config.yaml
norm_place: "pre"
rope_fraction: 0.25
tie_word_embeddings: false
init: "normal"
lr_head: 0.00605
decay_shape: "linear"
max_steps: 10187
MLP neurons of a small language model. Each row is named by its layer, matrix (up: input weights) and neuron, and shows model dimensions 0-127. Each number is 500 + 50 x the weight over its row's rms, rounded and kept within 0 to 999. Numbers have three digits each.
After each neuron's rows, "fires on" lists the tokens most often at its 100 highest values on Wikipedia text that the model never trained on.

L2.up993:495622493504509447507482526556430551409534428445552468468548408564460533480533457473554588424515471458540440497622434474467454498514493486470442508586557521463462535531491524498554457513501470525532579436514419425533428428517517416467495504512616536415447572431573454512552494504541439517499624415503461448562422525601578522554494544442509486554557447451465561488474551521520549466464
fires on: " col", " born", "ather", "ography", " life", " Born"

L2.up369:482608479444478454389475542455500426444475533550449453465505503506597577442552430467517495552438454512435494525488445464414491457550539480440525518510482588595545575524512522479545453446464565570462608616454484476520523515502542470544494527527508457570602523532505456471511465497487488525439438529462567477607502513484571488436468370517570483478402449550429434524438558418492521459564
fires on: "stru", "í", " Hol", "ru", "ough", "anguage"

L2.up855:582429533492615494590480500403456460428558487526463493532574435579506567487442562510412481545458567432561440463484492465453518535501489471500516492514514527563541495473458477488549493456538459454470400468516519440428419494403522469528494501441501484491528508433549435538458586501536469454492460478455479459571494434448541524454496547489454481527510557425461494533341483563501492502315
fires on: "ction", "osition", " service", "ivision", "Q", "ification"

L2.up371:475537492540372490479479453539474501541508384510506487532537525509464532425452381524411478532520460518557472513526497492550486494486445422513438501486578544396480530630457512538503461430531475531576474595480530543581535460593480391515457530432509550430431496555535472435447510510577470534494489471425640547495458513572558543450575515485513525488436449458538460497447452521469531409444
fires on: "rick", "ents", "ive", "iving", "ave", "ied"

L2.up871:511500508497491579436589528523540576515488536478504495450533496542499521570517528495383451444430544463446537460431519518559542523497480435605474393567436463433477548457499532454536493415514435479438403489568599530437410453518541549472356509520485457490469547499453569525503400448485557487631531448517552498519525575454514473503525493520402498520455567469509459502487409704409512537403
fires on: "y", "er", "ome", "cess", "ister", "ess"

L2.up289:484555461454529451478506438486506543536488499552618495435583491501571505448528499492478510480409537468492555488553466555551474554488481504530460521437556469475512423516522522466417545403439501540447576497526502451450603514505512438490517516494506478466515477519562500520527513532603524574450493528479428396509483469539452500597389588505511480468454425445503528490562449497552432507519
fires on: " re", "se", " first", " Award", " film"

L2.up286:473433427405486451529536538567542548586546460424422430509521492493534439466547478474561393512549430536464560469446517547547527434452472378527435442473484458526527552548452474487522577510508555560437539601471489509536468521553459477491474489383504493551506469542481575499478500547568520460533569529448588427508507586485417559438468568546467549480496528530509353550425477542619503546448
fires on: "hy", " about", " most", " club", "ome"

L2.up422:526507506580491526435503504456472523560583427407498498477446522429490502407527456524414535496498492572593581479530559530537541476542543464454463514483435632497509527502444518525451538486439594549485433436569463465526495590520480450542559631495452522411493482498534493472460439516486524552637486427465435421480532518588456483498498502605439503442453518452457561534523568546559549589474
fires on: " sign", " return", " start", " end", " back", " go"

L2.up271:521542478463457455526523469498532493533568568565484556484428583457489402473545553458505503546523389482476537560489468586496506469646558529571505506423491491495479397489556504565499563476478599513543451409478484420497547486470503442534519551533528529528471514519404482468516582560465555436515546584490521530458571477527537483467496507555511459514558575501401513495466532494511515456458
fires on: " within", " through", "oint", "),", " design", " career"

L2.up729:508554380499457533484511521459521413504520468442549574501514490516441581510502460527425521554468481535452526488476534448498453510459442565404449560472498535439549569430626554468478592423449454517531621515512460444538499498449509440472490533579537385474459507544444469466531511421519485524525474464471532500483516631520462496544505417493509525475501461478431468553483465437492499464553
fires on: " ab", " result", " appro", " serv", " place", "33"

L2.up465:519647547471471505530491460427568500504541482507507422522446541572418549498395504489528548529519480446446519436507518381547553460554420448538577481458546451525503539489478532471564524435513537466534471532460484527542478465532551478574487555547473453475554479548482415519505473476530519508430475576397526549427525416504522495466561513463459543511535497461476523438433511528447524505453
fires on: "ers", "als", "ists", "otes", "ades", "ents"

L2.up810:405510527451615510582510532474549515576504463481581503434513458565542482527546510461497498530464485508576533445462512521497565483493498534485473504506578543458481601522417508543562457503542535489483572452565451483560597480552586478459448554582471537512478581445472596500524473489395436474441474499524404542540469521493513518475541490511499552555445486549523487529487449555468513422502
fires on: " inter", " took", "ose", " as", " left", " b"

L2.up908:475473492365507503516497409358546468472481447555425411448561470518466483461505462517501476482523509469412542494586478525498467496473576469543520506517388428548472473443476544437518463466526457464476529450621618444397476480437462526564444507398529523496501535451490446560504546420485542544532553580523481530470571476507428521431550486499556528520565446466479515466453574502562540483569
fires on: ":", " -", " /", " ("

L2.up358:564441450438472519436491456542447499489519497474548553487555463515539478555483484446505543509459537539415425504546559366522553434468445383491602414536515513482565463578490573507510459554487596478464517526560471452438440439489562448473606519458402446473574536365456481533567521474504481561478443479498490475545515517510531506633473499459581577516512472489463436569515493531458538515457
fires on: " com", " go", "°", "eter", " mi", " /"

L2.up231:472436467518539487430551431471528497430459644479468427534523565478502511480547513630446464574498588486559524388572571540602481476480471446533583575568459459486495509490493504500479472441564455492393459554583494460538482517493552558490485438491532480567607503589475596496479555509460485460496599416469567482521495501613449474480480553484567584524586535587498465475584397369518485534497
fires on: "en", "ited", "ass", "-"

L2.up497:513472508435476482454503485461442452431587522576450485567515462439561495571531470559564458500565489483508492490509475508437562452444509433498546514475460464456465555496457608501569468508507456493507531628508502519526563485563503461523534527463442485512471531561525553504516521548513553547562497367490587458508578540427443450539445554508475403531472462538464486559418596455484434465530
fires on: "ast", " of", "reat", " World", "ether", " for"

L2.up774:566460454560511526478441489530497534447441504532488514507609430480495483559492468419534460402546463598466439494499512433484513431379575525380485545541480447510548508513568481579417604552508499406543488562447571513477451591504497437508422474437460538436474494528455510499454361443507580478415497475494543500493545573490548575427454527444452549539496482535513414603510465558502535510496
fires on: " –", " place", " made", "ed", "is"

L2.up955:483449526476489529491513525507499456507459515589618565530433592520473567530498552434533504499519493481455486558530505506546509473409498535477474463601547525553443578444550460460429455566512527476515480549551481517534518528491471503600450525442452500502526556429521515452527460450574449478455496497463451512448475475656608546492521460487439450474559593456527506542401409644549538442455
fires on: "-", " there", " author", " home", " water"

L2.up485:501491441513533477555483493440402532508503585512541548550546444464495514502450481495506541474560475518468492485455493475484434456409546559471610420554418503445505474427508488467601473477510472507467524576562564444529468615510542458510484507524497434451396461493475442456428529458483601501457532425573421587483509583455526554524493441497593501415454401483523487496583457456604483498470
fires on: ":", "ced", "able", "ext", "ar", "–"

L2.up513:516597531624455480426553450485441464535468463467495505400421434489523439437541577496569522659529507445562517482493486471530508573585442509479501565520531434439423557579439510544480525417440479529527471556456568490484446559519553452473512449514454504491477493521470523515500441497448522443468460413541477419494492524464565480458509508602505414563523580487489494548463478547489555511512
fires on: " d"

L2.up92:461591574485504533439506490524539499445605465481524560533467495431580584469506528515597578484540566454548555427519604524506559498511520559541517500577491493457558481476465468420523483445553485499552535473499581460526458494448452502536512522547526511518484504443523494514504486531538499476467519475526459526570437392559502521518535487470574460593582621474521478442499463615529570464564
fires on: "ing", "^{", "arm", "0", "5"

L2.up1004:534444412449350542507529422407591521509474483454488506624564529475454562539508426525503463476562502525588525490484488481483539449478470633565536527531447568504512513459554555496548503514511436512490636510538464557473593443436511451452518459553470537462534514547542564489510447418619474566446524467453513524449510515442467484597466457575461598498475483467535535469513565527480479495486
fires on: " support", " place", "ct", "duct"